config = dict(
    head_dim=32,
    d_mlp=1024,
    qk_norm=False,
    init='normal',
    init_std_up=0.0498,
    optimizer='adamw',
    lr=0.00143,
    beta1=0.9,
    schedule='wsd',
    decay_fraction=0.943,
    final_lr_fraction=0.02,
    seq_len=256,
    dataset='wikipedia_en',
)
MLP neurons of a small language model. Each row is named by its layer, matrix (up: input weights) and neuron, and shows model dimensions 128-191. Each number is 50 + 15 x the weight over its row's rms, rounded and kept within 0 to 99.
After each neuron's rows, "fires after" lists the tokens most often just before its 100 highest values on Wikipedia text that the model never trained on.

L4.up95:52 42 57 62 41 69 52 50 47 68 68 52 34 57 46 38 62 48 29 39 55 17 51 27 24 47 54 47 65 35 62 49 18 36 39 75 57 57 38 68 26 74 54 48 90 37 87 60 46 15 50 55 39 43 72 45 54 28 25 65 56 88 42 47
fires after: " R", "R", " vers", "|", "-", " L"

L4.up549:35 51 46 44 15 33 41 24 49 34 35 51 37 39 54 54 58 50 53 67 52 74 38 46 38 18 35 44 38 61 33 53 35 73 63 86 65 69 59 36 45 26 64 24 36 59 66 52 47 24 37 67 22 35 51 63 35 53 32 39 41 63 45 47
fires after: "0", "6", "3", "2", "8", "9"

L4.up673:67 47 72 82 48 57 29 81 51 59 41 78 51 53 45 61 45 26 35 56 58 75 50 34 58 70 56 56 46 73 29 69 60 70 43 53 63 53 53 41 33 72 40 34 69 21 67 44 27 43 43 33 57 36 55 67 54 50 57 68 32 50 33 53
fires after: "-", " (", " V", " v", " P"

L3.up952:29 53 66 61 45 40 48 07 58 55 40 55 34 42 57 61 48 65 50 41 79 34 54 38 62 31 38 41 35 65 43 38 39 35 26 83 50 85 97 59 50 38 42 33 50 49 54 38 66 22 78 67 32 71 58 51 30 24 26 36 74 65 41 64
fires after: "0", "8", "6", "5", "2"

L5.up422:59 66 36 47 60 58 53 58 38 56 55 55 43 66 57 53 62 22 44 55 49 53 25 54 41 54 56 48 70 59 69 73 20 88 34 49 47 39 59 44 47 27 81 40 58 28 53 45 29 36 41 50 52 51 58 83 67 61 49 58 51 77 47 78
fires after: " \"", " (", "-", ".\n\n", "==", "\n\n"

L5.up516:78 65 58 61 47 85 42 79 42 55 64 42 63 62 69 57 36 70 45 31 51 29 29 52 30 66 71 28 63 66 63 66 50 27 48 56 43 58 82 44 62 53 58 27 68 58 35 60 32 46 54 45 68 30 86 46 52 44 61 20 43 53 43 53
fires after: " s", " an", " de", " Man", " a"

L5.up223:23 50 49 56 23 63 59 10 62 56 59 57 40 78 43 35 67 52 62 43 53 54 26 35 37 35 43 39 46 44 63 44 21 40 67 74 52 47 72 50 63 49 51 12 64 52 66 43 57 41 57 67 64 48 59 67 26 66 21 41 52 54 46 49
fires after: "0", "7", "8", "3", "6"

L3.up338:65 64 69 22 27 51 45 49 59 62 67 48 58 50 40 33 26 56 19 64 43 46 44 73 54 57 63 55 17 31 40 36 22 89 39 43 32 35 74 38 41 43 44 52 43 56 44 29 83 41 39 73 45 57 49 64 49 50 58 38 35 42 91 70
fires after: ".", " Phil", ","

L4.up171:34 62 55 68 18 46 48 32 73 48 46 14 43 46 52 33 65 35 42 46 79 73 43 33 53 44 48 30 38 33 40 46 67 46 46 58 38 51 68 53 51 41 58 60 62 37 78 46 77 51 35 69 39 44 73 53 83 45 40 34 46 29 55 53
fires after: " L", " H", " T", " R"

L5.up271:35 52 53 31 51 91 64 38 33 45 60 64 44 72 33 58 38 60 50 60 46 59 58 41 49 53 37 43 15 28 54 65 65 54 67 59 71 33 56 79 36 29 56 16 37 29 71 51 44 25 46 57 39 65 58 49 47 53 31 65 61 63 52 58
fires after: "2", "0", "1", "6", "7", "5"

L3.up79:49 47 64 53 24 65 52 54 60 71 53 44 43 74 46 31 58 55 43 39 68 67 32 45 38 56 43 48 69 54 47 50 64 62 66 57 43 45 52 69 60 18 34 30 46 50 47 56 40 51 38 62 50 78 68 72 34 60 37 61 50 39 56 79
fires after: "0", "9", "5", "1", "7", "6"

L4.up260:57 50 82 64 57 47 53 20 54 68 43 24 46 98 45 23 71 48 48 45 52 58 71 27 49 42 12 29 44 22 44 61 74 76 49 54 72 34 36 59 54 54 61 34 48 41 69 39 54 66 42 63 38 38 64 99 48 49 54 34 60 54 62 61
fires after: " D", " G", " I", " C", " M"

L4.up724:62 53 71 56 51 54 54 52 64 63 69 08 51 65 36 39 70 39 70 99 65 85 53 34 54 39 57 41 48 48 56 68 30 52 61 57 42 44 31 41 55 38 56 28 55 37 62 36 59 42 46 52 53 29 40 76 33 49 53 59 52 46 32 61
fires after: " G", " P", " T", " C", " E", " R"

L5.up86:51 49 81 49 50 71 51 28 51 55 35 29 55 99 44 26 49 47 44 40 72 41 55 41 14 66 58 56 55 61 36 50 26 45 47 63 65 36 43 55 22 53 50 39 43 27 63 52 40 28 47 50 33 51 74 70 48 38 47 51 51 53 38 51
fires after: " D", " d", " w", " R", " se", " f"

L3.up570:43 72 38 44 54 48 60 49 55 39 51 65 52 88 59 50 50 49 45 51 80 50 53 53 46 35 71 45 62 17 70 51 67 51 51 48 39 39 31 46 71 56 13 36 77 36 43 70 41 60 42 60 25 64 45 49 73 46 47 40 36 46 32 35
fires after: " S", " An", " Con", " Sy", " O"

L5.up550:78 41 77 25 68 65 37 36 64 64 51 38 66 64 50 70 31 41 64 43 63 77 23 42 38 38 17 24 58 48 13 53 76 59 48 50 46 40 47 45 28 69 38 58 52 25 53 48 52 32 65 58 50 35 36 71 49 54 42 25 51 48 42 45
fires after: " B", " b", " P", " p", "M", "m"

L4.up106:61 56 75 62 45 62 57 26 49 71 53 41 34 63 46 56 48 35 30 47 33 72 24 61 43 28 41 33 45 11 30 44 66 73 61 61 81 52 37 40 28 54 69 40 73 65 84 45 50 62 48 70 52 64 68 56 30 46 56 19 67 56 52 23
fires after: " F", " St", " B", " n", " L", " A"

L4.up775:94 40 67 39 26 76 33 55 57 66 62 52 48 56 92 43 54 26 40 66 68 40 75 55 48 41 37 63 62 32 64 72 49 46 48 78 56 42 39 65 31 64 45 32 49 09 56 52 64 65 48 36 44 56 52 43 70 25 33 69 57 48 32 89
fires after: "1", "2"

L5.up327:41 48 70 54 23 70 60 56 49 55 61 57 26 51 68 55 32 48 34 53 36 43 62 53 24 56 43 65 44 18 79 44 61 54 31 67 61 75 78 45 64 24 46 43 37 55 75 54 66 37 50 57 55 31 87 45 41 41 32 35 76 58 72 49
fires after: "0", "2", "1", "9", "7", "8"

L5.up628:56 33 75 56 49 61 57 35 46 87 56 46 57 59 62 43 60 33 43 66 75 62 46 42 51 60 51 42 36 35 62 56 35 40 48 46 48 42 33 63 52 52 47 25 53 20 38 78 21 33 63 86 57 48 66 68 65 32 56 21 52 66 74 68
fires after: "2", "1", "e"

L4.up550:55 27 60 68 55 44 50 33 66 71 44 28 80 70 67 40 44 58 62 57 79 59 45 39 40 48 21 31 25 45 52 47 39 41 30 73 52 71 51 72 42 30 50 06 51 43 39 73 41 39 69 62 28 19 57 65 22 53 24 28 68 62 40 55
fires after: "0", "2", "\n", "5", "7", "4"

L4.up1004:44 25 67 53 47 41 26 38 29 50 66 25 50 79 29 18 64 52 39 47 64 45 70 40 00 58 57 26 65 53 59 38 42 81 46 59 59 60 68 42 33 51 43 40 81 42 67 46 42 53 54 54 35 46 56 67 22 40 38 34 55 45 62 62
fires after: " |", " of", "|", "b", ":", " R"

L5.up599:50 65 64 80 58 34 34 28 66 48 46 24 24 63 32 64 58 40 27 63 37 61 43 48 66 42 40 48 31 12 33 34 74 68 33 42 54 54 38 46 49 40 59 40 40 10 97 46 82 48 40 60 49 65 59 48 38 70 27 57 70 76 67 84
fires after: " M", " C", "S", " T", " P", "M"

L5.up544:66 56 49 62 44 48 53 59 26 57 79 51 32 64 38 41 49 40 53 30 51 56 68 31 42 50 56 30 34 51 64 59 58 51 65 47 44 60 72 49 49 44 47 44 49 24 41 54 36 41 56 56 51 34 67 54 65 10 53 29 72 42 49 73
fires after: " ", " the", " a", " an"

L5.up917:44 22 61 56 32 43 60 54 38 71 39 12 40 40 39 62 35 32 17 58 65 58 18 33 52 42 41 25 45 39 10 58 59 82 53 60 61 51 59 53 17 65 53 49 56 48 45 58 57 35 51 55 52 47 34 64 58 45 74 86 41 28 53 54
fires after: " p", " P", " exp", " c"

L4.up507:78 66 39 54 43 57 45 56 43 36 33 48 31 66 70 60 53 51 54 92 48 64 65 61 37 59 43 55 68 46 69 53 63 43 53 40 40 60 64 41 45 71 31 55 36 21 59 45 48 57 77 54 36 74 12 54 22 39 49 30 52 46 35 50
fires after: " K", " Z", "j", " Q", " Y", " T"

L5.up1006:54 29 77 55 50 49 43 57 66 72 59 48 62 87 50 86 36 37 45 63 59 43 15 43 36 43 44 35 37 43 34 49 42 62 42 51 57 36 31 51 24 51 55 24 77 24 66 43 38 16 36 66 08 71 55 72 38 36 60 53 75 69 63 46
fires after: " D", "D", " d", "ersonal", " con", " Re"

L4.up653:73 89 56 46 42 49 60 35 32 92 47 39 23 71 38 54 59 41 56 69 65 80 46 43 68 56 48 33 48 84 28 53 52 61 42 61 54 34 47 52 23 46 85 41 78 49 62 53 44 41 29 36 31 37 56 64 58 35 55 48 57 46 46 69
fires after: " D", " T", " K", " t", "C", " W"

L4.up516:37 54 38 40 53 56 58 30 76 50 49 57 54 41 31 53 50 53 52 49 57 61 26 51 49 49 55 37 15 33 33 33 52 57 38 54 75 52 60 61 68 24 41 29 53 18 53 83 37 51 73 62 37 60 69 38 42 32 41 44 49 61 69 68
fires after: "3", "0", "8", "6", "9"

L2.up615:54 38 36 28 14 53 54 30 50 45 57 46 27 45 35 71 68 32 58 61 78 65 63 58 68 18 44 32 39 25 48 37 39 59 76 54 34 74 70 26 47 49 45 60 51 53 68 45 84 49 68 46 39 36 35 53 00 71 43 36 53 54 57 62
fires after: ".\n\n", "\n\n", ").\n\n"

L4.up37:54 53 51 56 51 25 71 50 39 46 41 63 59 56 66 46 58 38 57 61 73 74 66 51 30 56 64 19 41 54 70 82 37 36 46 44 47 50 65 48 61 42 72 21 35 53 58 37 48 38 50 65 53 33 53 46 53 62 16 34 25 64 37 51
fires after: ".", "==", ".\n\n", " (", "===", "-"

L4.up995:53 72 64 57 43 65 61 42 43 59 52 37 63 45 70 34 37 34 47 70 38 68 28 70 23 36 46 72 33 36 21 28 48 70 48 58 56 62 51 66 48 38 69 45 44 43 74 60 22 48 54 35 38 73 45 64 23 67 52 15 27 53 77 40
fires after: " f", " F", " B", "F", "B"

L3.up290:61 48 36 49 41 60 66 40 62 64 71 51 57 68 73 40 58 29 41 37 64 55 69 45 52 54 53 32 62 38 70 63 44 37 46 71 57 28 44 29 32 44 29 48 66 59 68 62 61 69 70 55 42 40 36 85 62 54 40 75 48 73 33 55
fires after: " D", " Con", " C", " S", " R"

L4.up697:67 34 34 55 25 47 70 57 75 50 63 69 64 79 43 39 38 70 49 27 57 55 57 30 60 21 59 30 73 47 35 62 69 58 37 28 33 70 55 58 39 46 58 45 93 45 88 40 50 48 68 56 39 33 55 50 69 52 55 48 54 50 44 46
fires after: " ", " J", " Mar", " j", "our"

L3.up1022:77 41 61 56 49 99 41 51 41 59 66 57 44 67 37 49 28 43 50 39 43 33 67 36 36 70 51 69 79 75 74 63 51 59 72 47 40 34 43 53 43 64 71 37 32 47 43 57 38 59 36 62 80 36 69 62 69 12 47 28 60 56 49 71
fires after: "2", "1", " ra", " \"", " inter", "+"

L5.up242:49 31 45 58 57 75 36 35 51 46 62 42 41 65 31 47 43 50 64 53 49 35 63 43 31 25 61 30 19 49 46 58 36 46 94 27 39 75 46 72 49 29 61 51 47 36 58 46 75 46 78 51 52 48 41 51 19 24 29 44 52 50 60 67
fires after: " f", "r", " n", " h", " rel", "F"

L5.up140:54 89 70 64 57 42 49 66 56 47 58 41 61 52 64 28 43 46 40 54 51 66 63 27 44 56 59 54 81 50 53 50 63 84 65 45 33 58 50 43 59 54 34 54 53 39 36 66 25 42 72 37 52 77 18 60 34 61 59 58 49 55 34 49
fires after: " ", " B", " Al", " T", " Ch"

L3.up267:53 49 73 58 37 57 45 58 37 52 51 36 23 70 42 55 40 45 59 71 36 66 38 54 63 31 25 29 47 48 38 72 40 41 76 52 54 39 36 54 37 57 61 40 56 40 71 50 67 37 61 37 62 60 41 62 32 44 43 73 61 61 76 49
fires after: " f", "ri", "r", " p", " L", " D"

L4.up292:58 57 55 33 52 63 63 39 52 52 37 53 31 62 38 48 47 33 47 55 69 60 47 44 50 48 85 35 61 42 65 68 60 77 64 31 49 65 58 89 27 35 63 47 44 36 73 63 56 29 48 67 80 35 64 46 47 67 68 29 47 45 74 43
fires after: " w", " d", " me", " ev", " go", " h"

L3.up1010:33 33 56 70 44 55 60 52 38 54 67 64 46 77 33 66 41 39 38 65 39 69 55 56 31 58 51 24 50 30 58 98 68 71 35 48 50 08 51 50 42 65 40 33 46 16 60 47 47 40 23 43 47 71 56 76 47 63 61 33 38 50 69 45
fires after: " con", " p", " Con", " Re", " to", " ind"

L5.up956:65 77 43 52 42 67 77 53 60 56 32 57 49 57 69 45 54 22 61 51 49 57 35 28 54 82 49 22 64 51 40 53 81 76 47 70 44 28 44 69 49 41 50 46 50 17 39 60 53 56 35 45 55 62 29 58 63 99 35 50 74 51 51 51
fires after: " t", " T"

L5.up958:42 49 53 29 39 57 62 38 49 76 42 62 80 33 63 60 47 73 10 47 52 60 59 62 35 38 36 42 62 46 62 59 41 83 50 71 30 48 48 65 57 25 55 28 55 44 45 62 47 41 31 43 43 66 63 29 41 52 34 55 68 30 66 80
fires after: "9", "0", "8", "5"

L4.up654:38 58 47 52 42 59 66 56 58 44 59 66 40 69 33 61 36 53 28 59 53 53 41 44 52 48 44 78 46 29 59 52 67 49 52 73 46 30 53 42 61 28 61 44 67 20 65 79 59 48 56 75 52 53 84 42 24 66 56 49 53 42 82 69
fires after: "0", "1", "9", "8", "5", "2"

L5.up656:37 43 45 76 50 91 68 31 43 62 53 63 40 51 45 49 47 67 39 51 44 41 64 89 25 49 32 32 45 57 76 31 62 53 50 81 33 55 65 39 80 30 46 40 74 30 77 36 82 21 48 61 59 67 63 53 46 27 48 51 89 18 56 55
fires after: "0", "9", "8", " wh", "==", " years"

L5.up864:56 66 65 46 50 56 60 52 69 67 76 35 29 62 46 54 54 64 69 85 75 63 55 41 50 56 52 30 60 42 45 66 52 62 38 74 48 30 67 46 34 57 37 44 17 55 32 27 80 48 47 85 51 42 56 73 35 74 65 48 68 62 85 57
fires after: " c", " (", " p", " in", ",", " to"

L4.up890:90 39 67 39 60 31 43 23 60 61 41 34 33 40 50 81 62 37 21 86 49 52 63 70 78 52 38 47 91 47 56 54 45 39 37 45 61 30 40 53 29 65 54 48 58 23 39 45 35 68 54 38 47 50 47 69 29 38 79 57 68 53 41 65
fires after: " P", " Y", " T", " B", " D"

L5.up315:42 44 54 38 36 60 50 51 53 46 48 33 43 79 68 45 25 17 44 61 72 62 60 29 59 47 72 43 54 40 45 47 70 49 37 41 49 10 49 57 24 50 48 60 55 34 45 66 56 37 34 51 49 57 32 75 63 93 41 43 37 51 36 56
fires after: " S", " T", " t", " Con", " I", " Sy"

L4.up867:71 72 45 41 37 61 61 66 42 47 45 47 57 61 69 31 59 02 37 70 38 34 62 51 29 81 85 47 49 48 50 68 66 51 49 34 40 59 50 49 40 69 66 55 53 51 49 45 44 47 63 51 56 55 67 48 34 32 57 50 49 50 28 72
fires after: " S", " Y", " un", " T", " ev"

L4.up681:53 56 49 37 33 51 76 39 45 50 53 58 56 66 30 37 43 43 60 80 77 71 16 64 49 45 59 38 06 35 39 56 46 70 42 42 27 35 50 78 67 33 92 44 24 32 61 40 77 22 37 69 47 64 49 51 79 49 44 22 35 44 76 48
fires after: ".", ",", " p", " G", "A"

L4.up937:62 75 66 55 48 61 41 64 61 60 51 40 41 61 67 71 35 35 36 90 65 65 37 59 60 62 55 71 70 64 73 71 51 25 52 31 66 59 72 33 48 56 72 58 30 23 75 38 55 39 08 18 76 16 28 45 54 43 58 20 34 43 70 51
fires after: " K", " Y", "'", " k", " Sh"

L4.up52:37 56 44 43 25 59 85 46 52 80 56 60 51 57 33 47 57 49 14 45 63 46 61 30 47 37 72 24 65 43 66 41 48 46 46 55 54 80 45 42 39 42 54 51 60 38 54 57 30 33 64 47 55 53 50 46 63 24 52 45 44 55 66 80
fires after: " S", " C", " ", " Ant", " J", " un"

L4.up120:68 38 50 35 35 43 38 30 77 53 82 68 57 81 58 42 65 32 33 47 49 39 41 24 59 65 64 53 47 43 39 56 48 76 40 63 68 46 26 67 39 65 57 40 31 58 72 61 65 48 37 74 48 39 80 59 51 64 48 55 53 64 53 52
fires after: " d", " D", " t", " C", " N", " I"

L5.up439:55 66 43 61 36 30 63 38 99 76 82 49 60 51 45 69 59 60 32 33 48 48 42 70 56 27 30 45 62 39 47 39 67 47 47 75 47 76 68 27 51 57 50 35 81 33 61 47 33 52 52 55 41 40 48 50 62 49 18 51 84 66 40 48
fires after: " M", " m", " B", "M", " P", "ass"

L5.up130:55 62 50 66 33 39 35 57 66 26 54 61 36 66 52 58 26 33 31 49 64 38 19 62 46 40 26 68 47 48 66 45 25 42 30 72 59 45 43 58 41 40 41 19 40 32 72 44 65 48 31 40 13 49 59 56 70 58 06 58 52 72 74 64
fires after: "1", "0", "8", "5", "9", "2"

L4.up50:45 42 66 54 30 58 57 49 40 53 63 44 37 71 56 60 43 25 47 73 66 63 28 41 18 40 60 28 63 43 53 79 43 52 64 46 90 32 35 46 43 26 69 53 43 18 35 24 30 39 49 35 80 34 21 67 40 68 57 55 28 47 76 39
fires after: " F", " f", "r", " P", " D"

L4.up336:51 49 64 44 47 69 52 52 74 67 52 21 50 99 45 52 57 48 80 44 65 49 40 44 52 57 42 38 63 38 33 56 35 46 35 59 67 42 49 54 23 44 54 36 49 50 66 51 40 33 33 43 22 05 49 37 33 52 41 62 74 65 58 85
fires after: " R", " D", "R", " W", " Tr", "S"

L4.up82:72 43 52 54 36 30 56 47 85 40 56 41 56 66 77 79 46 53 44 21 56 75 56 44 64 32 13 53 41 18 52 67 60 36 44 72 51 63 69 38 36 69 35 47 52 47 60 49 63 18 42 48 64 46 72 56 53 57 35 35 58 58 34 40
fires after: " m", " M", "ap", " b", "b", "is"

L4.up468:45 35 57 68 52 29 66 67 54 79 46 33 65 66 24 40 54 39 49 58 52 37 48 57 26 57 15 37 60 45 51 78 34 50 59 57 38 37 64 67 19 36 47 52 74 35 50 31 65 33 86 53 35 44 43 63 40 45 39 51 46 51 38 52
fires after: "ell", "re", " de", "ir", " D", " con"

L4.up583:81 82 46 73 45 37 28 75 34 65 41 48 37 73 50 51 64 31 48 68 46 67 58 53 52 55 48 75 52 69 51 58 69 53 54 41 45 58 36 62 37 75 75 36 41 41 37 60 49 57 38 42 62 49 51 40 78 39 64 54 21 49 41 59
fires after: "-", " K", " p", " k", " v"

L4.up591:76 60 83 29 38 39 47 46 54 50 30 47 32 46 47 74 64 35 65 49 76 99 20 56 48 53 52 48 53 57 41 39 77 42 43 40 79 56 61 37 34 55 51 40 48 60 71 56 43 15 33 36 67 59 53 49 80 44 53 46 40 82 38 46
fires after: " B", " b", "B", " M"

L5.up518:56 48 42 16 54 81 65 45 46 65 69 42 31 74 57 50 47 57 56 57 71 66 53 44 60 49 49 34 08 44 41 47 48 47 46 61 31 40 56 59 71 27 37 39 51 31 48 65 47 39 26 70 61 64 47 63 54 42 40 67 62 51 92 70
fires after: "1", "9", "0", "2", "8", "3"

L3.up913:66 68 54 59 42 43 92 44 38 77 64 27 61 70 45 53 48 25 61 68 40 35 46 43 46 37 45 35 75 39 69 44 30 47 45 31 48 75 38 71 37 26 41 28 53 11 54 60 55 27 45 36 45 50 68 51 33 67 34 43 60 64 67 58
fires after: " s", "i", " W", " S", " R", " fre"

L4.up671:39 60 75 54 49 24 46 40 64 34 49 34 45 62 27 53 38 52 71 63 44 74 55 46 39 28 64 08 31 38 33 52 47 65 51 50 54 39 59 63 72 48 56 39 38 34 52 29 79 42 50 70 40 55 38 45 30 16 47 38 46 37 42 60
fires after: ",", ".,", "."

L4.up495:55 88 36 55 41 33 63 25 61 55 57 62 39 68 10 48 61 41 63 69 55 79 40 53 73 28 48 26 65 43 42 43 66 62 47 40 49 55 47 41 54 59 65 22 74 54 99 41 30 43 25 50 57 65 35 65 66 45 30 48 52 39 64 40
fires after: " m", " b", " B", " M", "B", " C"

L4.up448:61 65 48 79 56 39 32 74 54 53 60 36 55 60 50 45 62 57 48 51 54 43 56 91 31 46 41 36 64 55 62 69 38 45 30 39 52 62 34 68 48 39 56 32 57 60 56 53 35 20 37 35 59 35 70 41 36 53 53 52 54 76 66 91
fires after: "-", " \"", " |", ".", ":", "|"

L4.up425:57 72 39 44 48 66 44 51 47 46 64 75 77 32 49 53 45 35 52 79 59 70 50 99 12 54 64 58 85 33 60 59 27 48 54 46 46 47 71 55 65 78 70 32 52 58 45 18 56 58 30 70 48 45 57 51 56 63 47 48 49 50 47 99
fires after: ".", "-", ",", ".\n\n"

L5.up154:43 80 48 57 16 37 63 42 52 47 55 35 40 49 44 61 47 47 53 62 58 82 47 65 57 40 74 66 59 59 68 37 62 38 45 51 43 69 94 40 40 60 39 42 44 63 77 35 78 32 29 45 57 27 36 48 60 61 58 39 71 45 39 40
fires after: " K", " H", "ah", "any", " T", "am"

L4.up115:48 43 44 51 37 63 57 28 49 94 62 46 84 78 54 26 46 54 54 41 38 55 38 48 66 40 40 55 19 25 53 43 40 77 69 68 53 49 54 59 53 16 82 54 60 44 75 49 64 26 68 53 37 55 80 53 29 22 25 20 70 47 51 53
fires after: " n", " N", " I", " E", " f", " H"

L4.up206:39 68 63 63 51 25 17 40 58 41 66 56 45 71 64 59 56 46 73 55 64 66 45 25 55 26 77 36 55 50 25 63 53 49 41 54 60 36 70 47 55 45 58 38 38 28 68 61 49 57 33 68 30 49 41 62 40 34 57 63 26 32 58 71
fires after: "1", "0", "4", "5", "9", "2"

L2.up96:76 25 37 61 26 47 40 51 62 53 59 63 44 50 31 65 59 73 42 71 71 73 39 60 52 38 36 61 80 15 67 48 18 54 64 51 72 45 34 68 61 53 34 23 57 50 59 54 50 64 73 51 47 40 43 75 30 38 56 73 55 81 63 28
fires after: ".\n\n", " |\n\n", "\n\n", "-"

L4.up824:57 75 53 37 67 54 47 40 57 44 47 57 73 50 41 46 11 28 53 61 54 74 60 75 56 69 53 67 57 36 79 42 51 54 55 29 74 57 85 38 43 43 41 68 48 33 69 65 54 63 62 43 55 63 26 56 49 51 72 28 67 44 38 73
fires after: " K", " Y", "ak", "–", "um", "S"

L3.up324:55 86 50 82 53 52 71 63 38 41 55 48 40 64 43 63 63 47 61 68 56 57 72 31 22 67 60 40 39 55 56 69 16 40 45 23 49 78 73 72 46 78 59 36 27 50 37 41 44 46 22 53 44 45 65 67 44 67 43 69 52 60 43 61
fires after: " |", ".\n\n", " (", "-", " \"", ":"

L5.up345:71 63 61 61 28 65 44 59 37 70 50 22 45 57 48 49 47 47 51 46 87 56 54 42 49 61 56 62 35 28 33 56 66 62 40 60 62 35 41 60 31 45 51 30 41 25 34 54 76 30 37 57 57 33 21 75 61 49 59 46 46 48 45 60
fires after: " P", " M", " Ch", " T", " I", " c"

L5.up556:45 60 46 63 45 43 42 42 80 39 81 34 36 70 34 40 61 40 45 72 47 70 40 64 37 30 34 49 64 33 48 42 52 45 59 49 54 42 46 50 34 56 65 44 68 03 46 56 71 59 55 50 39 78 39 65 38 32 38 49 65 44 65 71
fires after: " M", "A", "S", " N", " C", " S"

L4.up57:19 41 60 55 27 39 31 33 64 62 54 71 59 44 64 50 50 36 63 42 30 44 52 60 42 26 36 37 47 26 38 55 51 39 41 67 53 55 59 62 55 32 56 25 36 31 88 69 47 53 29 52 25 55 56 41 38 52 22 39 62 48 41 65
fires after: "0", "4", "1", "3", "5", "2"

L2.up595:79 62 36 44 19 59 48 16 57 62 55 25 28 38 24 61 65 68 59 48 66 74 32 50 50 37 50 61 51 29 58 42 60 82 50 28 74 74 66 67 52 45 24 36 55 27 89 64 60 46 62 59 55 65 58 29 15 55 39 54 53 84 52 50
fires after: ".\n\n", " |\n\n", ")", "\n\n"

L4.up333:54 84 23 45 41 40 66 59 34 82 66 50 25 69 41 60 56 70 27 47 52 60 36 59 47 35 41 40 53 72 64 29 56 49 50 45 49 47 39 54 33 58 43 40 88 00 75 56 52 35 64 46 46 60 55 52 53 38 43 69 80 39 59 51
fires after: " M", " B", " O", " F", " b", " A"

L5.up332:41 61 52 57 22 68 71 63 53 70 72 44 48 76 56 28 51 35 37 56 40 40 50 57 40 58 54 73 44 24 25 52 69 71 49 54 53 44 50 67 54 35 63 44 63 60 99 70 86 59 33 63 50 45 83 66 60 64 47 40 56 49 41 46
fires after: " D", " N", " F", " L", " Y", " Sw"

L3.up660:67 49 61 56 33 41 71 66 51 58 71 47 34 52 68 68 64 28 50 54 54 51 32 45 42 41 56 39 59 40 38 60 36 47 45 71 50 41 23 49 16 47 46 45 49 00 63 36 63 51 48 40 60 34 50 42 41 57 38 32 59 44 61 42
fires after: " p", " P", " W", " D", " Fl", " s"

L4.up896:81 78 55 37 50 87 49 60 44 81 65 43 47 66 60 54 57 44 50 57 32 61 44 61 49 63 66 66 66 48 37 47 59 66 57 51 49 80 20 29 46 66 60 52 61 48 50 45 28 48 72 41 43 63 19 57 64 60 57 68 66 51 36 56
fires after: " ", " J", " B", " S"